Weights of a small GPT-style language model, trained from scratch on English Wikipedia.
Size: 10 layers, width 256, vocabulary 6738, 12.7M parameters.
Architecture: LayerNorm before each block, learned positions, no biases in attention or MLP.
Training: 313M tokens, 10581 steps.
MLP neurons of a small language model. Each row is named by its layer, matrix (up: input weights) and neuron, and shows model dimensions 0-255. Each number is 500 + 25 x the weight over its row's rms, rounded and kept within 0 to 999. Numbers have three digits each.
After each neuron's rows, "fires in" lists the words (lower case) most often at its 100 highest values on Wikipedia text that the model never trained on. A number after a token or word is its count.

L5.up555:495524512489462475504477518492498489552518474466519520479539549536483463483489460503476489491508485481505547509483512499507491486451485508503511491492444504523457537489522501469458521489488519529499490494523532487501519528497541484521548486482528491484501494576519511472540498484489492482554492508484501498513524502536496442474514470516478514521464520490554483539514517447486469490527485512479510514479488527501455512473499505484508517517461518513503482489528491539473508524514500454491485508540489526483544491472465518479462481496448527486485498520470528516524486482528483530496522495505531557520545546555498500471466479510483500488509527478479519522523465520506516507494449533488497431524470488528536495487507466487455469499506501496549532471501506513557509499517491
fires in: "to" 77, "would" 10

L7.up1068:474531461482479482462477531493510523509527490490500522529511538519507539502539459505498547511496480504519491505528486458464498496447483470467498454508516503518500536462499546522503514490503505519489510550506509505510476478481485465477546523515536502517523489521530480486486483512510471478511504491495485492505501489520502451537518490515470516471504514485492451538457500501481481466486499532475471537492509516499528495526501477504532513507481527518571480458473504515499478518498515520479470495478505496429499522506529526423508506504573517505519541485484485487517508520493486534486494437525503493514537530528484516504531503518481578484504520504524500529488467497512482527493520455467507471511501548518493503490516493465474504464440520499485530477530533448465473525525526
fires in: "in" 91

L5.up289:536531481499488495456499465476533501548492534464523505509480483488519554524468524517506491486541504533483508432532529467458503494477519479484501484544531499516484489447518526529440472498503505491484522504503524521496487506484496527500480526512482486497478479479527491534494494533502516508500500503499492445493556504510451487546538556516460491512482494471520496505526478496454479483476511453488532495501555483486499472482513475477470518449510497444502508524511500504454543467469537458484517537467507528518513470519506536484492494511549463478476518488514498533477488502510473500526490543505510518518490532504476496501477478485495487490516488456506514491554527560471484510490425511503507485521487473495503490502517524479477528516465471505465536464495501496477520496544521
fires in: "the" 59, "his" 10

L5.up705:474494497478507515494479468495504526521529471525438488472523531548510521515473494520510462493559482526495472520514469462519476501510510455535508494520478497499530501471485485489488462493501490502439493456520530490494527485504499506503528477551461502450525530512527471508520502479500456540473526548516511505495496505518497461475462521569505523503490501466469525526541472482460470483494480527502529551449521523519492480505481496522503504528495539488513460512481523483468508512455524486518473509479505501522506535497473516478502452499531510516521506524483513491528535532466479512506497483483475495495507503522567463537463550469526483478489485518455532501561498505494457510472506494479491511492533511492508530480524469510528528463497538516463540488546516493516533499515488
fires in: "of" 43, "in" 10, "on" 8, "for" 7

L5.up437:502506464481518516493479513517514494536477471511463485467510523520509503488450517551498539483532502477443491469481521466521502506461500520534488526485485460534469545460475496451468520487482578516515509497503523467514490500508517475544514547462519500493506507544517471465518486483515484493516454456534461472515476530499512475475513476564481510489541572522544476522488505546501458499512535507463510486474522511489465494508516497445463505486502482527480477551541471482522536532518482466457509506521502503507499509488509492503491536533476485493496495497506497536533492503534517508512492496512443470492531521526510463508521486497530499514483494515473512495512482535531485546515477496468502473465497511534485509501526512536484447526504507517489517530496496450483497507499526
fires in: "you" 13, "so" 12, "that" 10, "what" 7, "something" 5, "same" 4

L4.up740:520533545479498464507484501522504479506495500448493516467543522491500486493488509543506483495530495466452532461518538472502487481457444498498498500489481512516503498474508509501463514492516551533519512513512511486564498512468518506550531499498476486502467516549498489494547463518514469524505475499474496474498528537530503497495534509494486519487487524478534447543476487504508456502520548527500535519511489474515475469487499508494480540518511512513526474494514460484493488537566491507509488513538498512492522468461499530488443496500473504492510509503508472543529472457512485524511530497538512517566518513540476494428484471505510519496490486494448533514489469576493525524511471551480502450490516489493482451511523485494482474509483486489457544505501507520530502517505508
fires in: "to" 30, "he" 11, "could" 8, "would" 8, "may" 7, "did" 7

L5.up1059:491519480474487464467477494489488515533502516510480469500521479507531514511491517526522507461514520471508481490488479485506502497457513457512510490475428523482530532458483487527475524480485528530503482482522511491516498548494496488500506514474481438462508538483500484478473487495505447507480485485493505496473543516483505494477526496529492516494498481494496496528531497478517425522487513488500583506485476484485547501483503576508544505473501524470522496531471507539520518453489505503454502520476501551512491560525504529470497505510505460525497503519535507533509486541483522543513494500522504513459518547495500524507495478497530524446508469510504531508502485523464504518502518498469501449529510461468495513497500480476489482468461550544503496525553487459479530538520445
fires in: "of" 38, "during" 10, "following" 6

L5.up232:517522474507488502452477493484501498480493507485492538493515505519489513502516509485498476452488479473559540537515516457496506482479449514494510484493498504500558532505506470498512520507484510509527479517540499481525504501523513462523491508506512496510484503479522498471482475548492440498507481480495507486601498500528516495464510486499504516491519479491501458482535526461515497491484470478483520509447463517468556511485504527502549492510498440509543565460486541549485459489532537504507528475503491521541525519531535476471502508491504431540465517502465488515485495514514476520550491499513541498483520475463489479529491523494506492504506498516523509535522455453494521495523528487483482511527531505498509529537481485511486513430511546497481502530519476461491478525504475
fires in: "of" 72, "during" 5, "for" 4, "from" 4, "at" 4, "between" 4

L5.up480:562529578505475503508494474516509490465503504475520510534500462491466453546458473513459474532474519447520487515523532513488468447521506502502496495481486517534505477497498517477473494460475516474447488513480530513537485500520512488494514503490461511468468495492516505511507501512521506490489490502533494462512499513544484508486516422532488495520523465517527534504509549478506476456521497452499523531505543478493481497447458473497465553539559521486492499541500494494527509473478508496485507472530508498548498491499525545514468517531500526514499506505525491491493524462455499500454480529481506518522524545497479535531455498490494484502539497465487545490531485536525517467488457476488494497534443510534500509485525489484513514522504455501473496494495487508496513502496532
fires in: "or" 25, "than" 18, "and" 9, "for" 5

L5.up1100:494527515489456485496488502504495469489474536499522495501548504565519515522499496498496494543505511492506480490531522476483480462466488520501540517503496528522515474454520502481505518533539510488491505517533527506509504485528496491502498486508501490482524510495501465504476497526486489531503476435490501515533491476544503477451516471451510520464531549499539488478472516490517510505478478456447481492494531487462499507529516506505481528493497534504516526505524522531511521474469507511489509478514487469541490524523490504487478526519503487516446500529550515522492469478451491529502501476507550476485493564541498512536447482496499505504487464472495496553514472521512489480486490492495480481545514553530525545462508487519461460465524475523490443565522471446460500554498464
fires in: "of" 39, "ekaterinburg" 6, "emanuel" 5, "e" 5, "for" 4

L7.up405:455468502472483496505481512507519505540493479481524490477521496527530497526494502505479507489525511497480475497563469491456492472488511486496538487517447493451482516485495483504497486533508481510514538545544519518514492463468493479478541518524461493487516508491490494493498481491502467511478448467511519497465479529498509487502508485527517523503514547501504484534449477480536488480478500478528449508515522507515482458507517510497482541462513535519491458541528497448523499551463482553481448486473488522502487501497472522488509551553479521490528496538489514474521457518513505517484483486497479530467498489514567535509517531494542542438523510542530517537503489511461540485494483510471491498512501510501527516485532510464488502519503501515468555476553457515496479554521491
fires in: "in" 59

L4.up1260:507539501496512529490485473497496501520501475476483453503540516488497495496466534504513536483505520496503485435498481480471505492498439503515465520488471522507493497447487494484466473499483528460499432525519536494501472498490480512543476500514510510527475499519531431496519515492481482500516484479518504469521508496502499518451508469544502496479541537487515448514478527544507447446488508554500551516517509501505477517527518511507490493530526521483497441543527470488491508500506488470486482518510501496463515520514519513458450506520482530508460508468514460554528473499522502511513512501494447499504503528504468462489522499478543557513496495513473536501520541549495493514465472465478493469496528521524494498492493499506523497542520469523516496505557541502484562502516536
fires in: "which" 24, "that" 8, "means" 6, "what" 5, "feelings" 4, "it" 4

L7.up75:513475502519515526483479500516525463530542435458520505526502490550480474534487484495457478509485532559484498512499488486521479495520478541525475475515472488494492482475468541514486511516468482528494475520536526476538493518506499521490489510547469514479482522504565496448472470486499473553493469478507471454493489454490515507524473517463531513509506506501485495489467506516466482475502483472480465477525543500498491529469462517502499509470460478505493491509545528493468505502495546515510501496525492467483532454520511456516483543575501491544511507479507501514504517487501457513478545492465509515464532519532507503461483494498466496496505518508474530558517483499469518500501470519483488486517488545447505528522496495499498523486446511536490497529486519502562529543480519
fires in: "the" 29, "of" 18, "hodlnaut" 4

L5.up889:511514482480449492482486482481499458523549532533425463483531499501474487536527511518492519489504505504466462514486486492492513472472489519526523493541514480518493544474518512485508526475517494510500513501509545496539512551548506503528546513498495469464519512496530482462511482488523420504529506519486479514465507528486505528505465528499499517484498509506501525531468494468516465530518496497489489525465529551537501497491493459501494558508475493521485483498491552510492470484513529544473547491491485445521464525459502537505506495505525487530518497541531479482483522520540465537537480477504477536520523531482470505529504486483497481503481495463504508500553463509432507517520502518474497462499501499517536523494510500491508537496483538437508512498531501500442510514468490
fires in: "as" 41, "of" 10, "in" 7, "al" 7

L4.up933:499540525512440501504476480480527478482506510495490494455484543518552515496548471516479517478502462505518542461493509478481501496494511485484505511474497494484515508486532519533457537479464507499496494495502523488461536506523488488521469481489486507484484475527514461491528511480505454522544484513480524462534521497528481463494487512472484522490493523483548471530536499472476487449511529501519451538480500534527472510498508495512510522498521485518474510528547548532479487485523486514499493503512500498529535490434543517471473478517543511528530499533427476522529521471574504484501500492512514514500499526537475499470459463492477507452493474532507522525505479513472500515529463516463492450480501459479518506512514497491517497525493548478550523454537512528530504509493540
fires in: "to" 54, "would" 24, "will" 14, "may" 4

L4.up203:500494462498457503487485543483531517529510504462512498486479492507525511503464499571483472494498497567474510548493508515473515464479456500475537499503491460528540512498522476515483462475485482493505486512514503511509506486479496461542545490531490486425523477527536496504508474531493431478482465517484482473569531485511528460475526501499524502499523529467531493507510485507450500514493502483500511538467514530502507526473502503510505532516494493443542523480489546505493508462476542502515522476530508472489424490499488501507506556491513486523520509501502503517492471516467484544556494486525507513482526551469481539511498463476516512507496534515502525515520480474469527490505553517483490508515533505501520517483547501509475528484468515496500498507532464478456462497473495
fires in: "of" 84

L4.up80:529515505527502483489489500487534448527519485422509504533504491533486493508528482515463510504546492520471539476492526513486513477507490530496541498522497526520492494417482543512463494499466524480501500491527522497518509487504483466506489507480486514462528515504519514466468525526518469500535494482501506501555499490542511443484526504554488510550491540533568503478460479465485488522492473479481523482529537512494513452455511470469504558477478504452514517516539544519509489459546507514513483484515500485514477483507524509503493503534514483500523514486535500515493530482486462541507511494503534504510521513508497544472454508482530511457518485516491515543519468518500506486480478495487501473569514530477504483459490486500446495481496473514489557528506470492473502503514465
fires in: "of" 76, "the" 10

L4.up231:534504553490480463503490521500499497480485521457528501515467493528481478556486465500496489527527528536474498464526481479499493494441509544507488524536460544506487492488487529486468503508498527448472466497500518505503515468477495492541484554507522490524502486497514464484497521525500467494499479472525525479519500533499515443485483496505486495526528510479547493491483520503451486528522522516504532570510529508521468477466480505493540522494460484463522500506518496518504540435448489481433484487541517486526498519511526491523485530519468494488477494559517520476495501520476460499474500500455506532468550529523493496508479469474552492521497495491479519542516491493489474471469467483488514477513506533534543510471500515520446499548514478518513522515499493471486521479545503
fires in: "the" 63, "of" 27

L5.up1132:530504473511489507503481502543514489520481462471468495478524518534528495497494528537462537520479529500499486507496536512506502494498503529539533488499496500511520491459514528521483447507483517490489521514505510472546494466526518465536514518514497465421501470541533499540495483488522436471535483462486507471572501468516497504502554493492480505548524516466556479490442511495503488485503500448518489457509570519501480503473482504449450521503556540524509489507509487483531488536541522528505500495508514487481493518488510485504459549533504529511519525476474492505460487467507516500491479483514503483513518505503488503446508519471495516489518506475506520517501478522530492459492466503485492521530516494465515489478565479482465478484472526489489540532528473500482528520481530
fires in: "and" 28, "however" 15, "than" 7, "or" 6, "of" 6, "s" 5

L5.up921:513530485494500472468497466488497480521506534424465463463477482515503488501510516496505472509527525500502485505499513523510523481473520518564510504510508524514494468464492521510455493482439494526507500480499521528513501491492506484553525540462474469421460496488528488465506476488501522474497508494515503512488504481500528520476494519470494506477481508470506531471478470509501453517509485471514479501518521523512482468478489495461485535546526509484580489519487502534520442477493511515477460492475492484463509489501515566503509560517543505524476488505558486517507483534512508503501504503501530537544516530500456487485459461477513472471494493526523524502526529528499487490524448522488500521548533483523508512455510465508490480527452515557522517483532497523505505525517479
fires in: "of" 45, "to" 10, "and" 6, "as" 4

L5.up460:493521525533506460503490503512542544476522516522438525467509527482491472495539497534480488508534497496562526503474491498486485475462513481491525478512515472497487517494522499527510487516472523533501476518465538510494506516525526518489529549468479529451474493520507539455524512492506462500587519497496523465519500517507509517504502485504464514497516523525498450502486483479460488486496480485468523479450535534493495513505513465513493518512500498506495525534500501506484531517532476495455490488499487485472461470462499525495515470497520487488507514506451522498500486462545474517535518492472479475505541511474503537517480567490512458455515519486544503537512467521476486488550505489480476473542517512511459501482517504499486479473519520569435525491524498507489461490542551
fires in: "they" 35, "most" 6, "other" 5, "to" 4

L5.up321:515529501470462499491498508523491521481489519550450475484462515507451511495464495505460464510508482491499481508546482491523532531492498512516522499532489477484498531489460475510485515505504508559488493467488539499511554527500492536550551485480486464494536501483519453518479505549526459495496531514513450480495476554559492455485523474500486501516519489511503527521507517523442469500553510506495483523471486510537517489525501531515466545531564486492493469475472494488514518465467515515457513473486488547522501502505512496510515519471481504509476524514494473494499507482544515539553509456467505547510535509471478497494507520474484452458491512497492505502543509545492469492509506514497486530500482517550539473510489510475507552473451512481488523540495488470513511498507515
fires in: "as" 44, "and" 5, "clinical" 4, "synaptic" 4

L5.up395:488518474492465492472477530473518466474552499500482485493532489530486464540496539459521545489528476515510511491534484463466416455516516511487486481511494497503572550453481516514481502521507511503487476493504537455524560462547480486480487458505544480541485465504535472539522521501497492470529519465481487498536527472514502477509492471524508518505532553509519525502540517475499491510493501514468494513484542515507494531432513490476513528526511515444518504493490539523497494451444506521438502488530503500518497524497511514474485522478439514486497534495496490505486523491519511536489514495480486533491505503482502494558460495484524493518489517545480510500507469521493520491476494509478494476499504534485515486472537487491504513541505468527491515501516481493516474534543496
fires in: "from" 28, "as" 11, "in" 9, "on" 7, "metropolitan" 4

L7.up994:482496496473541520486482489482554474532489484476580525510555482525508485520551588505497468497512511524500533478567490511491479480517470522489476506511507492496494498450486562537446479506501517522501495504512538473535496464491489562533523520516485512475506478471531479489524518486533485464503447505557514481482525493497514489495501499530442520530485507487499492469484489531476489499463471512478472490532501439485537473477481518473524502492490492486487490478526538522498556534509489539499446505526493482530490479505480510494468490500457483512526533503512471524517477444489449485478490502501498489492471526509511487461504524484514489519468498503512525502469510533462514508479502529482504515502474484536479536522503508503501503505526526464470503485481510503501507523491551
fires in: "an" 45, "tottenham" 6, "the" 4, "number" 4

L7.up552:488498510468511491483474517481495521470487570509502510462505545485456476548456477542520462446488508470520461503512478496519483470490509489497471502490512527495552476507517489520493480487560503533498520489495479528500534512481522521490544558476506521466488534527504501512523489508507490512489479517493472493490530489488494514457519497499498531493491516483497477536505478468486442442505487506478560558494510488516502460486484556476468500531527513529481504509488502496532540494511507506502512490533505499492457512458499522419458501482500507531525512494491498535525435503484507529556510492505499490520494532505486483481533513496522517473501518496505534499495490493454487518516551473460506462533523462479523544498529471464469483466503486543497508464548507485496513516537515
fires in: "also" 31, "which" 19, "that" 10

L4.up951:516496477519463483498486523501506492523537502449524514503505479536506519514493533537515506482502466479501504524518476453513443462472477520470523500467489522506561532507521467507510483498515511477542513499547523473501508497469557481478546513506499483507533502492513486539442533520517489510504476443468488500546508502513501481480512527483551519482487489519537456502469462501474508506485487454517512491522485528522511507473522471504502529488472527470542513529495508525500552444551519483501538516491504475470524482501488512486508523481492476498524500475452509500450490510456487574527488492500507553456511537510482467525502488476502519542522499488533524504497510480481498481482522513484483498481524479445498490461567502489479478497489541523517528509519491461461498501508451
fires in: "of" 48, "joined" 11, "in" 7

L5.up415:512507537518495506498488489481514502491517502497510485462507528555505506500503466525508507546483491491544529484555544534499485465481487512480479438485469503512545481471544586491480548468496492437497481527481481486523477485547481500492498522493504491491452509509507475472529528509520539498553501497492533473486523489547470465449477497483507498487520535524513470534505516475512470461522515491477484495464517555495452536499523527498485497514474488487483521530501507519496500509525518503492475516486489467531504536464493519512462491484529520531484518496469464537533487463525526521502493482508525474494492502552455510474445510473536486497517475495482539546486494508493538494463493487502488482535508471512470451484564511536463476488518528498489513482531521515489505482501491
fires in: "to" 67, "help" 11, "will" 10

L4.up324:503522492461444473496479507479513500531490496513515466481540500502532501512538514479507503485506468507493492498511507488487471445435481495517506489476478491464497483514494531495475495501508475509500510487530475491489447499494496513471476502484524504537469504518505473548518487504487504507506499511505516454538550463540511498480518463539515508502543556509485542503480519484498460500518480497471527567452539493493494524516487530526529488523478537465484508552465498485481494499450484508453494495504507467560485557496578525465486506490515497507447498492507464551507470494498493514500534484514505541511531546525495540544496460443526514466477471492496527511476460498499509490501497488473497496539464473543475523536533510511498496496494512530507482486527499512478538515499454
fires in: "with" 16, "between" 11, "like" 8, "on" 7, "from" 6, "as" 5

L5.up665:501517493489538504451488505498506465497501532494488480506483503473450485539546504516456479513485548517453474496509485509504511514498474513517506513535510498543506504464533513520471518496518519527468502528502539483480493545486512524524501541461481493509515501518528474493517505508488482536543502502529431500486496482520491500526484475486463518472503509518538523525494504519459501510493549549510490498461499511498475497479506492475438517545484447476561512507484534540537481446521496472488515472547478522514508470492534493482494482516531452527461551489495482517501511518536512480464514491500472489518519481527483509561487495478493487504479456450477515474541507552477517552516533482483496520494498528488501517473519552530527497459519477463482497486499517501477494550488541
fires in: "his" 27, "he" 22, "national" 6

L7.up750:511481478509504497505495477476509495534478498547495479528506488544482498504475522524539450495497513516499490502532487483482496480471551513472513493488487522488498474494529556529480503516501507515451494474557480459480505502489535480537523519510474443501491458487486503546486468467483483499506464488502495489506537494488484440494518513496497503520495515537508492481495484481509510496511465430492500493505517475498501485482466532485479537465484529488515488540483533506538484509458527531490479487501487504459427543483516499524462537511503526563491533500523523488512490530485472503440526493514534536555501486484501493520470541474519525492537484476462504502497514503523449517466504517503502467522448506473529511513563489515507534538492563492464535520515485460502507523532506
fires in: "of" 31, "in" 11, "s" 11, "beyond" 6, "for" 4

L5.up620:515537497518445471476475483525506525499472491526508514475518532541483540536507521536528471441505513517493511477480499511514506496423485508524483519506504510526503484462492451537508564487495536483498464478502524488500496543481497486478477546485487518499485510448513437451474488514509444493471498489538492442490508534520511478430486520509471517504509535461500490501497502511515501450532547521493560497494457488470479493510524516518530502498519504454479513512501524487517528442546498495479514531464519495505501511538530536466479499512496454493497501506499504510535465530487498502517517478476511486465505491496466493537481537473516488438530494498552537498486507510468488490457517486467502497503503474484499528513500505515508482459512523533481487508511476460505500508526527
fires in: "of" 52, "this" 16, "that" 7, "any" 5, "each" 5

L4.up514:520532524490460440527474528519503513506494487499467505476534507522492532537503513537488485517502487479446480479503515489494535455430458471485545524480477497511476507528536486473518459515521555489491510460513518503520500481500535497512539494503466494457490460509520509511486528505491466476510495499517491503517508574569509523516522485491476541557508485504517529469452508501521508489471535536502558497493476462525480551536498483456469528509512531503495483481489477467521509517510520515523488505535481439511499489459513493490490498535451526476525499497516489493519452472535476537477489485549521539530522514479525518498520508494504523492489530511485522511490477505525471481486504508471483477506511518507496477466521495502479505489482551508510548518554459459509493498502517
fires in: "well" 17, "and" 13, "or" 13, "were" 10, "are" 9, "which" 5

L7.up1139:513537524491467497452478495512505466481534538484507486489495467497474482511507475502460448505501492488460490497525505506492491499517505482561492529467487547515515459506539491490496536494488529510514502486495587463523533470507518505541538471523510526527536474507496465490516493510511508531522498547499465485518500536498512506505505503459450506494519505480511495529528499515514491488544518524503509536490485493471472465504491485482464538549475500499515468518512499469550510463510539514504515468501512475503508491456517540505501516495497532523514561535514491514528491452453510464506494474464496504470530489515474491511477473449489488504487493489487525498509499553499444496475453493477517530490476538475527473450506522509521517521465473503483478448495425477499554506523506
fires in: "and" 47, "he" 9

L4.up893:489504487463521520505459472491527464526488503506541505526496489547557525508503502557504474480511486509525491501500531479488502494507489479492513500495452506521520533483467486528508471500517499538536455523476543493562496496469447478508490476533463491502478498489504492521494502506508489557490477522500499458503518492505490523484503527548500525519510479480489484464499501516495513480490473539499583552430529511466453477549525491466501557524534503507513485499507490485494508515477506469479459483530521499464507482510496463438508495499512501512526504476485495538499499525442503484523506481523458519514493476441491471550493527491496525455550548531507529499482523481524494491473527525452509512471504518488489506481476531500503478500521495491502496456529475496519535488476551
fires in: "was" 30, "returned" 6, "began" 5, "were" 5, "went" 4

L5.up976:488512517477457502482469490490506507483493491490470483487525514517494493513507530571486472506513485485516529484535482516505499466446483519476508478501480537532491488502513460572503505496523537568491535546504466512559507504449515522504531499479505507449497455522509495481545500537509502473560494516483481472479507520532501477468491494525444517484540507505527489485487530512518461463493532522466518548478498539534511527528499510503445530537515521464484472503505515505511502464463516537506526507529496474479491488448515518448496511501482476495503533498518529493549467491499493517522534475497523492516532539517499493463537514474534518483457506525503517500485498545480488506495523561468495471492522487516489496454512488512475498510461514526495531511511449519529528501516493
fires in: "also" 45, "which" 11, "originally" 9, "usually" 5, "only" 5

L4.up54:548531491510490538477472494517539486523520479429516517471533493520518537543524510489500484479503516457469538503511518440471513460454482546502565517492520510510480465517500484491510530523495513485498510504506511510487516527515511520508518510492507523493506460517535538497470467536504503529506461510491487483542512524560476479518533498510498541532504474458543523475445504477515499511531483501498515513457504491529498487531487455493475537489505521506488513529516501517484463493493532502526469511471484485510521464475573515501498524496463464497465515499538492510478514464501471562535493488480516505467508512520476516475491480483469528486495496525491515530505472574499493469495473482458484493545508520534488486452544521499476488495444545469527509508503469508493498514491518
fires in: "of" 18, "the" 17, "and" 13, "for" 9, "or" 6, "over" 6

L4.up1245:492517463471483454476473495516496534491494541429524513485475514505513488513444467529510453475493527471516522499504493485475500480461524495488509494515503504519490521516494466519496524534511532510503488552496523482508520560493528508458535525467505494488473504485517548496496526476514501502503478494552515459509512501531511516479532499520482527491540476470504467473495527493439434484516479493487530532484518527512524481515511497472476544506473522511511531469494508521506514425557507515528468517487504516500470504494481475437500502500478453497440521512517488566520495532500489554545488497507491518448556529528489490486485454503483516464526523495525520504533465533496503514506500538473499461481503486503477537493505505501461464510472492533487534493519494491507502483506495
fires in: "after" 45, "during" 16, "following" 14, "which" 5, "when" 4

L7.up466:480559513520456496458488532484510527474493500480461507460508490521522527501533482498516488460532517479553517489492504508495491475468478512528489505480495510483462507495489520453512482468477486476497532489522510499494490499505509515493523497454482491484489511536530482519522490560502472472524517513455494473506546516535554471430478501515523512490525536446552501481480511486512515503496514474531542532466507545495490516487492481490501536503497517485488475541517517497515528507501500546456524502502507463519493516425514549473474529474498541493531496519482511518487466523515502508509501487539488539487530540507494509506430514490493478507505476526488507535488505489501527543506479472475488497508468455558503483481497520498445525460458518515496506468519499501487545484554448
fires in: "with" 31, "by" 19, "to" 10, "alongside" 6, "as" 4

L5.up829:495513490473494501483472487474523456495516507485512524486505477561438470542465495516513483508513491521468516526531527483471506444493516495520515468545488498496523482476482495522522508490459494466476499527482561471471539521520475520487496501476476526517501498529498468508506482459506480538516531521517479498495497487519496459509503529488518530530509535495539501509504482473515512492530502434466502489483533538516465485462493499473476505520455477536557547495491555501448506483418531508481482480513505480479550499469524508459479521512472509516478492527515492503479504514463507522531515465498532543473511489496538499556461477497501475478511545478510505513474495519512519499498469485465502475488530501510503555513503502503475495557530527458527530537498477519505467516479499
fires in: "of" 73, "for" 8, "forbes" 5, "forbeses" 4

L5.up751:515509514496496474460476499473541459538523495455534471527524522516469469539520565487491476475537470545519464471487456527473474484529502517509487500521511537491539525498501517507465507508500506497473511528511479503512488487470449477526478522511522497484446495550532534498516472546498492504515486506493509464546507475500483502511473543514463513499495523450479486488496462504476508475482523524531457525487498493508477509490492473519530514485478509504504486521548520494484470502503537476464516485526511515542470517480509487448456475517474469507510541477483476524510525490515467489487550506499512554539502541512465517503504514479520536467495490560519502514541544495496503503476438492460501509486491534473527540457514512506507523489517463530532562487504476493495514473507502
fires in: "the" 100

L4.up510:487507511505490493514486480516503482504484484466479459498494518490520478494470495564448478450501557507498504466431481538503500513489498529484523466521473514502507493489484490519446476552489534502509471482520533477521530493503493501537509517489470498443514457502519485478529520496505483519506507457518524469512505477516514496479557480534497504486517523513525501494463520500457479498494524509469499530512545494515446528475484489479478537502463507489500496491485474472498512510499499487454484503544509529474462553456510503478487503492502535492523520549472505520491523472526469510494517506508496536511516513496481558498442524473538539515434490521461536524494490535489466514532543521488496475523506486558516515471568514517483534468530498505507546495527496511457485505517516
fires in: "other" 17, "most" 14, "important" 10, "key" 7, "of" 6, "various" 6

L5.up189:535506524537491478490485485531501513477507476474446504472524483569501489574485506517496537509487513521460480425512508530491510493469452514466488523490457464526508504483497530503515535517488567492491547490535483520537460482513501479539474524529451485513468499502507485447488502523491464493513486510530495496522494500501518487461538490471488512513488522494508443514444490536502514476479526499505534454477462478515504521487511493475528502483494496473537482543486527542509503539532528492508508498541494480520510483484470473496498471506497506503509518480469484492513504501569432524513519486512530503499494494529505518506478502502471531501497509504493521555474501519498524499464462526490492484499516525512485517485537489534494516502534492518511542520550494439456505513544518
fires in: "a" 44, "no" 11, "1" 8, "one" 6

L5.up722:524550502472495491500476465504503490517488519508502498490536522528555533501493489519512487499499463471481479443496474500498534435462466501475518484500461528494552529463480510524499515485537483503516522528506465512491464522467514500530487502550485509496443464470485507540508477493484496526508495513493481491483532502512472534498536489511480525478529539486458499510500507517532533488501498493505520527460515506468498569540509514525522467501531497502500482520504506502481508509486507530477475490522500498497546520495500482442510496507491466499499494478523484567534495483506472500474567472536525522538493504540501509519519495492480543511536465472444522499475472492489505558507509501475482432459487513525462508517515569502497526525454470531517492504530484485462474517485479
fires in: "was" 32, "were" 9, "place" 8, "based" 8, "is" 5

L4.up233:485548510500463506477486500455513488475515541464482468512523488506472479523541558510505526489508490493533522513509465482451459465471462502545508469521491537490501509546496493533501522508479498513501526511515466518487494466536527492496510468498492510530514468483491483527537518495459476513497523533485481514526530516547522490517486474457501513510513498529506526496445514511516518519470513516480504519502491517508488504468490453469507503494477476512500515494473523476495475469465503465483490478500478495487450532499486533452485512506450484513480505502522512533524521515509509512475498497514560606524518515470445542561481475478508511543489488475540503493536499469467487557487531497486487525480491513515517500518523515516514548462542544485533497494531514473472515531501481
fires in: "by" 39, "born" 34, "as" 13

L5.up1258:509524512477494470501474465465502482482507489482482450494525499481511488547523530493528504476541530505493487458498466536463532490477493508540504488478511532541494506414449531471488515509502519466495534446506516488528483471528481541491491496457511487501506492535529479491514523515458499481505520507468492486499526517502506502486511520517470515498487530491489498531451485461521529480528552519462477540499553477484491486483503490477505535488484496466540493481509537471503470525499523512476494472525511507498486489503526535426489469511498491507520497521527469558491484500492503481467515484517526501550462490474485564465516547487547442484511509524513526509508444490476517485492478525463517518480535489555490470446489514518491502464486508527533513527516501497519496479506483
fires in: "and" 53, "the" 11, "as" 10, "both" 7, "are" 4

L5.up828:475509515514516502466490502476506471497485489501456442481494502479542491523497520529511511500517532491489546457541504507500510464435496492517537493460496482539474465506469471524482517494476536516497514489499449492518462509498502499474512503462485523503488476511506500537502507470491461476535505489484525475501536511503519486516534501514495510520492538512544515485492466506479436524490523517464514527490530504496466495469438476484445517517477527513509488513469497486493514485498480505509508492536523478523505483492550552473478505544477497482439475550528520554511482501480473532498516489452517528528558547500492542535506498458541538493486492421496565514483455519476504475506477484479508484491510508534511488468498495491459526491483534513503521532500485493492534513516521
fires in: "than" 15, "only" 10, "later" 10, "and" 10, "also" 10, "both" 5

L5.up227:504503527509501486481497472486529512476477490493482452490488499518549510505500444511497498521509472538496545527546456517479502435452495471476503507514441522503490474490505529564494504507497479482470522493518507516510503484488491511460505503495476491478463487491489463499494517512525495513502511537509492485519505479521497458475501524500472499461531519508551537501457503515472496502495516512484491483495531531527448459479491504526524509511473525484538493535517522483505478476461512539477487548515506465511495544512529522491490516495517499530469491555472477539495485481499477510506496494517564522541501479525499524507454523456488529515512551445461501557504519495488477510504470488501492443547518497541496534508519529521435517473459476551520489514520526465486518532468493
fires in: "of" 73, "s" 5, "principal" 4